Part of a small language model's weights: 15.9M parameters, no biases in attention or MLP.
MLP neurons of a small language model. Each row is named by its layer, matrix (gate and up: input weights) and neuron, and shows model dimensions 256-383. Each number is 500 + 40 x the weight over its row's rms, rounded and kept within 0 to 999. Numbers have three digits each. A neuron's up and down rows have the sign that makes its largest values positive.
A block is one neuron, or neurons of one layer that tend to fire together. After each block is what it responds to, as a language model described it from the Wikipedia text at the highest values.

L5.gate19:471549574555477471463449498449528461428505495460475510446521520496517493576540528548524513485464441464469507451478461526536465505427543516513519507547555495438467441456508459436527459563507478504485479501492532572526538471509451523579495495449587523551445507504509520472506494492538550561521509437464472468480542497458560488546509471520509470480498522495537492533482476550536486568576
L5.up19:488481516422447497486413580527511477446493492473473482571473540498457449540499539490430461514485532498493544460455455466510535532476451580524549549436538432408479420554469445518490446523494464506503544441557545550450460524506487512505518563475516516530498459577541487514579533500462540443437525470492536500483533403474554495536536501503481468481462550539516486492552514491465556489497
L5.gate46:437489492556473481590569496488494460499512489511519572518488524560562463525523482498515527549368492516561507420472528528533473491466485504497503477502443498469477490454557469480464508478487549530447397503533511545417474483477508440488510491542517470533469478547486542375449444488472553573518494498479535519490506480539440548511497483423540430480521548473423451516469462483522466459458
L5.up46:454498470495450446509475531512524486537561480566429479480500546444545465498494420510518481541445530545554447470477534546517455487494508525458493480467502452559569618467498538554495557546481470501508510525477511437441550533508568460546567506524510446593560450492533441466506551562449543493520592551460564484451463451565554557536531500477511483548515526523548500558539467449486462481452
L5.gate107:471472538513484437477504495495554468484607534520492482522520556532440512479588510479508470533562440547530452515441510548462574445539544459496540500525529501408493436552503448483501455452522459502515525571538523449473465502541511496513435506472527478531483503527487527480435530541511448537536522481523460549586513496492583515406521476461514428440492451497453590457587450541492496498545
L5.up107:450527456512539485409577372541547556483466517483533533558463496459484518491487484466559496518514551498531500499518490521516546531514540498446594461514522566528514529549488454574474485462521488462520488549547514521450566477535583548519488486454462488489482487543490445507473491530499423427474426467423470566513536517496509504425446462437480451489465487472560557437563507509517511510488
L5.gate134:450492505491496482431487532509516454593512402540538520519538587541538564473608463498486460419524571468488516438540519411439584541531542468473589484503525488535518459455487521432529432486503421483457479561518547496490549453487512569501498498504536487506584484507565466414517559457534445568504576467528520546493448475592515492549582470503491534546444447453559509536478544434473520488470
L5.up134:506471526539554546475515564529516457536519431466496519442505494519512466506485538533527504468537472498476438474501599508474497506516459490452611544570507517561470482565509486462601470498528474476467542531495595517428594451473415500482509445464566455469458494474611522496512570510533486558477436442517461510497469490550489502472539519521551459558510482472509528506489541469481511538507
L5.gate277:482487476454481537514478440488497481547474537467536580566526431511495517477468497493502570542539519503495503476488486509471556560462512483476471495502524556498495482503558542585527451521416489464422526489512486519551534558478551505498479516539479593555584439468490524491479489444494427488541568481483471464489568494457451415485574530416470434477501524476552537444480469466541558497464
L5.up277:551537504518523444534495494483468493415452476505445497489480535563578498496399463497442469506505514500569592506506511488519494461514534535524513596500458423447595503508498499518465523538470516516493530579460470514509447432524456542550431481545561492544518611522484525485470554498491536478526481477559497553517453472586498549481440539453528564499468565572448485557487521437515473460514
L5.gate289:529451500510536551498577483480476448511526499468516530457480452518518515525555406497455596500412570540461446511390530465565511508499554536472469455475468480494532552481551531531487560595501432514481495502524492496528599547471498521564470533526490535453579527542469473435511498456468524544488567515545437507477580505538523512529513427542487467505552477479480535434507525512579537504521
L5.up289:490512486558472452465493475507462463502456458562490472399557530520507526477574450488489541518482496475479386511491491548545457520515531534489518484570502530538491518480525448464447586504500430529507520529540456481523539500448496508482543485550480505529465549523502510491485553417565516482510485506441475478507497438539569493457532478552395471469570445451428516479521559568515455527574
L5.gate296:512579456508458530474533506524558540555502462477495511482493494485473545555527467575477421529507465461494563519452556448517457545547543490439530499505495494479543440439535519516523504463460488421455499552486494512461577536519470504537487451446550537540458572439478503497504506474552507483505506533511441467499513494537539481486506536409502539441496473473514514436465467525551484459516
L5.up296:553544492525476555481513511444596510458526460522506450468442447499461526450546473483494533496526466433540459503524546478428473538493479491524484451513504521487531442473442463449535519505470481498533531554503545588508540479512438517501438475511482460519482461585489489456359518500452474553453467545477477481459512470551436500530513559479593448482523487589579530500475463507511484456547
L5.gate332:521530505456478474503501477509482510454514438467509481461480478544532493470497467474540532465484586470551511470472478538516452519546506577477515526487530465528571487512545502438563551549530445607532407486501462451481600480505483454488472439552451576476486519552518451494479525479477547521571480479480482490532538477661531487513520511507484510486578508436462536491466482455513466518466
L5.up332:463524521503583516467557493500471520496525504510508523498542486457457504511495457530382464520463525458538484538507461531466507454569421515548526490457530459487467587519497461469522541505450549530522506536486554457408476496514525498505535476534487473494489471500479587456486492460446439486484524415502528502504484388506477403492440557535484544513512541518483527528531454536526524510503
L5.gate352:516433470519535513516484456426446514472534477579466602480487545513571577531519515481505536550426505519566480496480466465501546522467501423472500523594477491532517577468485570517587516483447458494489509454537462521529495414507482480432497444459520487529483508536479506545432512569455501511506516469499388485484474440573470466514481544539409477552492489520464559511532459436464473511468
L5.up352:508516575515524470510502511563556489463475519503504479488568453428451437497499511421473493526453521465492480465410498481479542586513509575572451410504505565591539447465488473439478483508554493572499548510530453463385516558487527419442488540561537535510486493501572499501481502455436474539533536480461480482532490455482522506494522527525547480410435501537508459493463474525501564538540
L5.gate483:540519472516550531500449429498424476560511484514461556527441494486547509532389512468459454476469556503564401534515483484486458477560602530463519537486479458447590505475570416511482479563485552529501457568467502562477515504477505512418537435593511491503510492499501510560545530549492478452486440500485504434440485554583434507504474542524480581569498543519466502451476560535512531459496
L5.up483:515519531456618511407551531457547509547542493492457484530495468506485495616544543484447501549490508504552537454484485492498478470505446589462534496446492520512552555497474492544499508559493467518494491467548518562489460491473516468445476434426544470587499495485471518483511501441502434494460538481542518497436514541492504461381539540528527482538476505506555578497460520532444537436514
L5.gate515:533499497488529538580503480476484514462530429474555530533519523506485433562452416510488426501556570528473527440546512493498438531469440528553532495520532479489477449466539473530488402474511489509491422461513469535423507530516495526543525504484454526525521491546628506478422581464522526474591485515407543510473537458501473438473519487450500503496545429534466512473483482506581483516403
L5.up515:553570463519535471501465512490483489510483523453526394459502561500438544534547460566529568536518473489516529483461520534458442485442488474410482530490491485530490464552564468526429459477456522526485496528552420530462461504504512413502509581511468495476505557512503543513457545522479395507465474475529548478516555497554494414513471491431460514428516456509525462540542510506514464490527
L5.gate545:479509533408415473408573457512467487440443508468517482515468490498520518454519518543524470513548505534464473480514504556453476555495463511518484563535495544492478494427519455483464543461457409503452512518491523468502542462486539563534479505413480499520398446444518516514520514479504530507516610483504532528516580479469487462506488540487485498511542485454533471476534495516504460471561
L5.up545:560438544505516481530487470521544499451425446518474456501506541501522529555454518490431494490466447480542516575475619495436491494476466539441499541432479520577500513424498492520512491475495540555477506553529584456429494486491479536545490468518522496542494501513547492430561544481555521451444494506506526489527531512498487488488562518491527506514485492530486503542516518479518555524506
L5.gate589:480518495555565449552480462540530434524507552495481490423508522499548497510565544489438461452508462492493519446557495528432522472522476519557485554519539559538453405508534457499484526516485435513525525514538436505528487492539480474508506453507497527449525514434457440448454570548484554523502472437409496509504478497508508532523496498503531450492473512489511493534471427474501515536464
L5.up589:486467466531491490487450513572494460511502535538537487450516436512586557486469505527457501483553500448528512434488465541579488537490453416497518511472516456592521486493524534425486524447563448479483454522463479468473531489524515596472487531522518520458475460483488541527494476548549479465553404551520486550461427534427516553543485509545435536498500445466526522500442473464508431479562
L5.gate612:539467485466461497507519507550410459493481541447508497445497545507457510468530420566502479419494449573509481443543476489495530575499486520533453476541506471512474501554425542571509528442454486386544496490438570499602431532577507449504511498521575507529453499468467457492602419476496484542527500503469519485523588520495544501527566532473554435533494426457472477484509488469541464569541
L5.up612:525509461478576541482515525515491462531543540538507450493472541514461481427510492462578396470492556513561458540595502491468482488502517475535525511588527462474450531509435484531492446514451504467517495560503531465528513515592559526459504498458508475465478463600450549504488502528454529458472492509501415518466554453547517444426506550475458470520488455511543525554554507476465482493542
L5.gate613:535511467508509578463521570486526502529462436515479491422510466502487580584505473509454532556477460518453467545438488544466541548511538441497495441508536570477526532553487473490516461538493399508523536475470519534512536550573467504496539573489504524571464497502533480450502516547471498446465508414490528498544532555535497430514509457467529459518528498543461480486538496499491467538534
L5.up613:385464553480519537483476522496463517487494424525537528472460493556559460544502552483513524543496459512489537490501488486495586494497557508503496546428521558533449572495481509528571482538530425523569472460518565567552456514493429406439491454461547503541481538491475479536529547528475531486486516542460485540501497522503490465541504503424519444505503515539458515538503465548513460504495
L5.gate630:548544486530480506512431520547570415526553536506558470456522480536523466538512474527475487466542506464556471541482521550494504567528606504491431457412522542536446553518531435488462521591493507516508438506532525483528542500462486477544557518532514525558492486461453472561527559482469531479519496495477576556525527471589537473531459538529526472513419459526545469553483516476469489506478
L5.up630:552505522546454518518491537444499472481567516542523583414589528553500544510533544429523512436433499560496426447558482468454456481559564477461397493418519534553540483470544507490495532535472539520537459573474561488604470441423508431450487516529504376546536435494511466490470482514485446529490539390508529509460523540513457627496574458516529505528485550459556532434490486534490573509525
Responds to: Closing == or === after a Wikipedia section title like Career, Early life, Reception; weaker on mid-word pieces in coordinates, names, table cells.

L6.gate696:484529445491484419477469532487559488441451461454485509429500475559543501587532481524547456590466520471520503507498414455426510488570422553476482508472533453541502468465502478476537527456576501506474438552513527499378551455496488457500460494437501556467447432569521487495521490453545526548491540488535565437546502583508437501496589538478468403486443510533471550504488457545494491501468
L6.up696:458515490494494490579459502521508452551460550458475513465503519504487476557454506469578447485559447471532553501595389453505578483466621553466458423509469501511451522498487498478547428509470534550489531524522500536554474502471482464484466482500488518557508520449488429473497504475506533499509526410450551467488464539516492445531537559451511488579518560547515589461477504531464487439487
Responds to: Closing == or === marks that end Wikipedia section headings like History, Early life, Demographics, plus occasional mid-word fragments (ass-um-ed, ut-il-izing).

L2.gate1:444456512553515464535492462512505533505536473429542462532541485420419530536409470514546501477451456507516513461474499492436518496494507480432439563543578490423441473517518528599465515448463488506476454521531563515525579493539519434523487568466498479513563562472502473493445536534575497460550495426521548497495552475476540513490442498495423453512534567510483428541475511557520483498521
L2.up1:516485475588512501535507550442527504446552429492484490440441454518462478542493487472461525466419529523536469420544502560421496504520458496558525581479603520445498571488539526562476443481492527486556469513494487569514515478515491507459432458423529491471447470504432547440497489523494543477514454491521503570546534441524548469413560503495456479486446530474450552547458567514536538476456
L2.gate18:479509480545570471561468498497492512492522415419473482481518450473509648512540566501564517576516473517498515519489479516544522479491561548504489546571543468495509465531468487422505427530487499479509515492479526484494556475398530461486524501552530481477527534543481471523481536461494459442496524493543502511451540505534521461539483487452470474483565477523514533490554540523512499498480
L2.up18:452501548471523519551427527522473515520595509488504499509443417513453499512526505449510575474506507554499484424495555508563556468538520495473396511520500558511403520555502508513532494455435535524552473497505522495457515483470474547556516441475526498516552453533476507476543510528500493537508566465489488481539468483529477540515542461503546474510545564556515524555499437476545507486493
L2.gate165:448511504545495527453480484492481447533501485433515464519518518505522542538525526562525549484463460515606569437501560490451539478547537508551522599505523486545512467551519469520493415469527490523500485520573552538482512485492493556504502519458498512548459510545532440470477485566500546558478474452437541424515525507575563562481504473484536449448439563451498485535481430463502519507557
L2.up165:490459568481491464453496511511446449540557523473496486521553492454485480515458518462467524479462488447538466552556559548502448480548534469516512551437528597526499482420496491443484499451479464455520487549575531454543502452423539461453435477550486505514453503475506454490504510481472509526483507538497487529462493482459581489521449532438482487553519498515476495511531521497494457473532
L2.gate530:423557486506596471555470552475501482555517557505528540504561488485471531506461485437563518486462426536548429445491503505415534488504521502454474464538505535509508486517511511467452474489442501493490459414569550461542420515434466409475517563372471523529532495554502492469447563540520451504499574453478460466497535438437568485460445526554451527529490501504497500523476512503492458547480
L2.up530:524512439475556507556545483529469522472481515451441468486529513526535504510529530489460522493513485522511456525476491392549559557472576447438486495530504510546486516537507487455483526478509532465589553530494475501517546449493524489466473539510503496437564510447517546504506484487501567526502515459511485496479457459509535535569498542505578487490558497590568586462515491548480504556452
Responds to: Opening == or === markers at the start of a new line that begin Wikipedia section headings, such as ==History== and ==Demographics==.

L6.gate475:476534534449481449504509498447457488444521531496556468553523467462592492420508464476499528528491481433568519447468494520499511487483574521447528398526532479474536454526454516566478439438493496440537537576522442475479489578460503513531570479588561514542480446444532544477482542521461510445514465473558507519528477520526556500496495477461487507409518414468556450506519496400533491494469
L6.up475:474523523480507510442482503483515431513487499486479406510538515502507538443452444515556501464434510423529489494516501561511483502468504582582464515468498495431524561507511457438443522501485460462555516549470570450489378567572490466470445502598495477410440471527451489527532538555496507551538542450473458510473513454533509516519458547431542457453572492501449468532542497491457475535473
Responds to: Final word-piece of plural nouns like -s, -es, -ions, -ers, often in wiki section headings (Honours, Songs, Seeds) or before of.

L5.gate34:447442587550464437583563512503493523502468450498555531493523561497449480506497491514428491449490493469438522528511527493490510510507506473493520592553471484488440531458522550491518472504526534511493553491504535496469470497487483483468498527400540503442534476436448520419449517526539505522424518455495471507480520493513482419571562531484494506451564516508466551465479511526588516489481
L5.up34:499551502565477524547549471486466484558439516505517547505460597466451446485460453545510497419422572485471499523480477473506516532533453435503495458534498501471467497498532436479492551500464508450503526432514547586470444453572574520449480555531448514499464556520460563493478486434507504413455489417515494497452553419485464516492479498466513488557523536510522452508499471592475468494526
L5.gate51:484401449431474526531458515579523520558505503463531486550562554392547491523489620455472495510487512536500537507440578488388582507481463456453499543432437516571524502513452486469470462473465452546544489412460436500499480525498488530588493515444498516457494549480509506514533495458477457515579495497557541489466462491441492565467466476491522514468475502411525464461552453471489411546535
L5.up51:530480528538486490460537593488460574428485526444512457541477500454493492482466466516438437531475454570486554495477489467505453437446471487498520503538559473426466420510465521479529498483512582507500565502478505554506459475497479487510475485539463498467482466526551477590547450472509474457452495544571466528498495463508562523507542478465529534473595485446546437484543561452535487537476
L5.gate77:518545461546487504491584509469566539472434501522482475491517456395505458477474491515444545491455467454531416463529531547517531479495560578534492560495509500503521433518457449435458576525466476475519476505524549508483551534516556533432552543521508538528493442453449494526499497463510485567533514472553476448477569408524501559488472533560421494504540510450489453485430482454482460505508
L5.up77:475484514505464494530469527437467491477503578479453432497443510500480537526522488458437504547525442521478505468453500462531505508442534589478472471470473473534505450471509467521496518460460475475478549455508443503578476482467453483511525515579543486559446446518523511527572488488454538541576535466489541567536493468491564492510560504558518500456492491506559481579541545510548493488387
L5.gate90:474500574567448454485563501554521428564535515454477478491507471453492527493487516480511459414474570429601459472502503545494513559586486533595529485419512446534460545520537445460464488562610479493551481507557483511470462551488526466557419472523411471446476500507525552496453474527489511566526492489502490499510593501454506563603553520524404480524501486535448477447449464529484497536494
L5.up90:485459457539476463510424487462511470489430479515489458488458494501473459557514510532466481480523516535567476538510431487487479495456528428498453464432501555520453530441478487560510526448468470467467598509503522491545441509461446521506576512506481436475483573455493515492549487531496545452566436431451539555410547500505482447520557443549445491478525485540500550487436436523464522515499
L5.gate148:515546524451528544513502479471547449516474540510551523511501454474490499606500452408461490489445471458486597530518487512487484504486591505527481499516535487513510438470570506507516501536528462433530498489499492538419540545548406488541476539495495500414560536521445531481428509519495559499602495467541505469488542466534481446477461465536508485445522451490484489463449570538508470573491
L5.up148:503479481502484436439486497520509517533507463468502517576505483424497467592505503545535470494466536547470569471492525524552435506489507555475522494521530507519589556595448520512424475439501463504539474446559405525507474525503526546499535479509552615469463487515557522527510518544487431610496538533496436502540522558478528489472508506543478504566599475457509494493512519507513434508522
L5.gate155:489465513523449549469484443492480463557581544455582563487530559547532520454492493447449470552439409528437527469531430561535460522553559534524497587537431445511485500501538512494467552419489485505528503533543473543540460499460521463477501471422554499517482473473546513389536510425499523533567546474512485533520485505433540596539528497536549547536517490494466438509476521439499518524451
L5.up155:492447544481481517457432536503532493542516485464515511508569507556494550518530513547432547488468445520502528479474401473499507543500511523423523549499467561527437469532432501434543524473482493499503502454480437469569491546494479449436555521508497509405501540500526518476556533493572500542498489486547515513525554570540504541535515532463568516520543472470506420462453546543574396501512
L5.gate168:461488513478545422480495582506499512459417512543574454439500496488551450508489520527486492498563481514513466474523472551546537521507486533565498466500520583577477464534494551549515512487436513546461493486496475486494489419446557490584540454475431494466539532503524504469419548490495431471427528502497574528563545484493578460517497499458486494488509532459516489492413592454526408518519
L5.up168:494500523519534527415539538487521531475481460501473498520508489483453490502472486477532543439475566530525483413476523563557531511489484506444527448460445492559445459489574551508512507544494456455543510413540456495564485476451542502554480544495543563439475536508503531463501459526411481514516486514515553482411483537461542427443450520498520434539541457550474481480491474549482520432473
L5.gate291:408522527438429477534403488516469452545475597443575426505483463490442527441488540468497506454401509501495487556463414508463518566491502528460420503583461582470549545459547518482543453523575496543494499537454520484511540540467481463533509513539470460541545440514488522461522544582524509494498486494547432522472472513514514528533491491528484506584529460521562461470465481570465465514507
L5.up291:471528541494442459482543550545565503523537468586504459473524548448559504516488433491516408441457509466497472514539434518494470517448522537522468450515492569506437430481589637531535466598507564506481469470562487508470510496490543554523488472467426498432545540558465527505582491482502520505499513533518570492464474463519541497572481529568529520447498556442469579510459504495569448507559
L5.gate302:440505412475500512496404563485535410512471471484505588475515538511525555548446531606380580528564462455483522466491448479510484530530560544524485570556527438505483456508566511428444499537508457503528485586450451452569489415540532505531478537509450530462519503525519510500474511518491455473463489463518451519555494520508400458465526501482482534539544485487505503540487527490488435470540
L5.up302:437495536513461457470541518445490540514460488503500522538491514536466616473556522449435522463490450462560481515479510486505536458504480491516527406507487467472427516538471475514537486529523533486463540479469551536456488473517508558461515519487489546545454457477468500454526552472516541484534429428568492474518644519481475564532588486488484475526518519496475484490478450488478471514541
L5.gate317:584501447559563519484518468513474441505566519476452578510450548425510488470503414515510487487580463472504502519542485448507605551452592536401551508433522483537574553535448475524451578497514540519512454512600441509514544416543492542488504450583482465504508476502563526486521522528461487563507504459521532534513489530470506503483546463497523523515463511493454505499454595431536494488429
L5.up317:466524461489425490543482488538508519572563519469488502495470518573472536480538509535509519516560480481594506504421503524424520454558430535452508464436504487542463499540504519529441489470581524508518502568502521529415456473527457539508465472495453553543450479504522452529529533470585467505414459537506508441526482502509425526509488511509501503509497492517495593616547505473511462504496
L5.gate338:526585534533484471500510429486524505513472463426569504489595493495538539428449504488543496448502504424529444463458515519499483551482551489517536493531476506532576488473492417555488538515499500518459550498456422574540510518497463508517507527483553508555536404453455556546481511516529519464498462542554519499455503492497443447461501551527476527458437462531457536464448475437572471508509
L5.up338:531553464437462500467525509435429543465528538491383589507542439470532553458492522521469564459506472500530535504414437513510556534514579575459508496475489466584474427518446496488495487530521553519503491512525542511499517507461483586511497450541513491493404472459501380428477511447447526536496456575556425450451489531512492485517516453491518504443456512491484485530430525473542456512515
L5.gate440:491529471464519529530471480494529422502506554461510488456496565484427537482464513486499453488405523503480574467596545483537533517530474517466462488506464564454467538481546485452486470458524494446534496558551506459530439500426575462549531548539467457496506418481512488483469471490463538554504478481561475478583533439486592515562516525504469501449590467531558456527407534459476447468471
L5.up440:420472561486493525449495573472542560506459548419479507498520449502486530496536488460444523540555524492576489472476457519494445440454538518523501460420521504461523521565459562486525560436511575539407547437488443461590499427483453562488504515484517517446482513530529473470512528573463520561534490516497510491560471515484516476468502504572514511536460445517521446458518436552523508511529
L5.gate452:495561522537454491482459446526495474473473497484480463485464592457562517439521453562573572483547516497476533445509538491536454589494510535494485501534451581523473490465474442493514505423589537542489488556521527502533517540438475445571503427513520552487507436472541528506479483452611533495517520562436552520537530512529497470535510524474555555490505452513457441493519538415516410496456
L5.up452:436520521547491557428561512486451442527434511497461516434435450469424457501510522460417467467508604484482498522488553566406436454537555515494527531490499522561532516468450523426499522471587409473555479442490495527566441537525422475537476541479461478495459470498557470485512471484526505554484522452532538548544545574527494503469498515445516569425539453533518452536475514535506450512552
L5.gate477:500518469510483581503444503455505513512499449490466510428528524532480486461502469485431476504404555593474473527448530505557490559549501519453520479464521509471483463518511511514517479461498466457547543502385499429514522403485480490517465492537491567494479469455495475546411548507429575496543412507452507510501522523487529501472524476484516444467569508505523473490456527496499517482472
L5.up477:452474518460440503488547563527500493468458470478488521516498419476493487419426511493449485502558518526531486477481466431506448461531479527469522504483474477559440513501459534506507533473516550454597531451612394510493449509473542432538519551517534537515510585557520509461543481429541454587484483537574479533453399547523582575470574493513394523499518503541505505528434453481551484544525
L5.gate592:483547482531505558438480508478479500458530546457527514508473512441474535481623521603574622549520469488494539440457491509470508525479449533480510437564427493508476566434552511459521543520489464521420501501490545463540474514510505512473487481536472527548523538482537448507499485553522475538524467447516545525570434569487513561462567455529468505515547507493541457491475546518541470528521
L5.up592:495473464501596463447503488534491500508474458528472496513528459491515513477459515455523526518433551485505458498578554437452553495512490547547562552583487499499510511525496480451496503510484482595421559514480430521568491432526590531567554487511485539515516531469450461456468520503471497501515445515505475550493499507458597495529451452478533504492545572478452512508541528491534482487498
L5.gate681:509535523451468445434481491417504443497491555482469559498520476552459557514552496481489486518455437548437509490502529511510377509508585490547554472559479519555460536544528511448465544485488484450499501448474541497493477545478489443552475508549437516486565482475471427534466519489464511526466523469534518534448469493470515485547518505567440520467507493509537410462442489516549467532479
L5.up681:504515485445495474492458474447493454460517476503491525505494495536537448565432471468504490470482473495482524516567494568502447423516468536529504423476496443476554467472516539421443510465508441546480540528543607475486411562501466510593468481550443534449537512545438449469545583480542507517417576472535432503543443543519559465578501510538517544539516501510496460572465473441473439509550
Responds to: Final token of nouns naming a creative or written work, such as album, film, play, song(s), autobiography, manuscripts, motto, often completing a split word, plus weaker generic nouns like team, record(s).

L2.gate78:474517504481514558456604411518456480505490550506477482505525485481478515493503461500462543487508436530486498564516512534491497555458582552526507553541536513447399532465518601439484482483581462551561512507513524501533414480540460509486619514497521482484590511443521561496498492462474541489536508462521495500557522538458524525491477456486467537434521493573472548475491497526537425516481
L2.up78:476505559555622529527543488497489429479552570474454489486483467580532513573503547472525431484508517564494551546528518490542551520541545504493548459535570442567507533537509519534450488574475467514482474492565492475506450498506492519573483511517459430480431471513496483575524529441554567534481470493512494548456521444480534487491536556515520525511443514578507479503456523510583471479504
L2.gate206:533515485569548508487455486499449525470531546446504452525500520579499567527488511544535568511466430432513565553482452526469567538454555437489524503544521498501506537548527517494537477482482405490432496522505535586445524444563527548510510512518467417537505482558556485459450462500496505479539584422482516486532555508513480509552567536586514556566593502511510497452477570403488490476460
L2.up206:512526563484520447474483489554512608536475468434508525477474497512510510537504456476465438541516491530529591485476444528532446523449441472534498517571472439451475513536472554582496476520488486556445455502516444550485503568541432444525536498519542524460488450495466520475479438541503534541543548500514476536515532455437513561525493514548497543468501478446523416531536467544468481444469
L2.gate437:480607519499521495480527555512554476558463552471507472489549477420567477533455524506451493537600495552465416500481441490474471481476516472503462457513527578598489478472594559469517500492405503520481529480595542506431531520486512518532539588471528480462512490442442489568502547512542556533526499521459485543500587524458492616541539552517544444534532520539575553486484547440458484477496
L2.up437:486542506479471439466465507490547505547529552529440519537488471515499463476480511407481476460597409525443394511473502533476478565450482426452459452500540547534448522481498472527509518534495464463456468536526486531524484527450511508450464517533524503539523482437527536463458583477553463547586569563525586525537535550545521533580502523550466557562510404554533534476473521490461502458490
L2.gate556:539455526530497507468527443504468524572509499523460480494472566513479519525513478584509515472509429494505549529473481498536484529489507454504490413508474534472494527525491434482544460503511431524533527431516545447447445534537461470485422500552433496537501506446514471498464518457505543495533573542510521472492491533492515539541511524561507471495515466492569421499500464473522505498530
L2.up556:421466516481553583509512464545467469588490456494458431460467482518529493601492457476519510488501521406548474500544453534560539483555511528515555489478457466473558476490482588508422477477494456460514447501563418509525494496557497462491521490492412463478505534552479480470469513515491566453528491478519518505543477555471478475464472505447502523507442507513504443567524439395592406534462
Responds to: Mostly the word film in cinema contexts (film director, Film table headers, filmed), plus mid-word fragments of surnames and names such as Kl-um-berg, Gu-érin.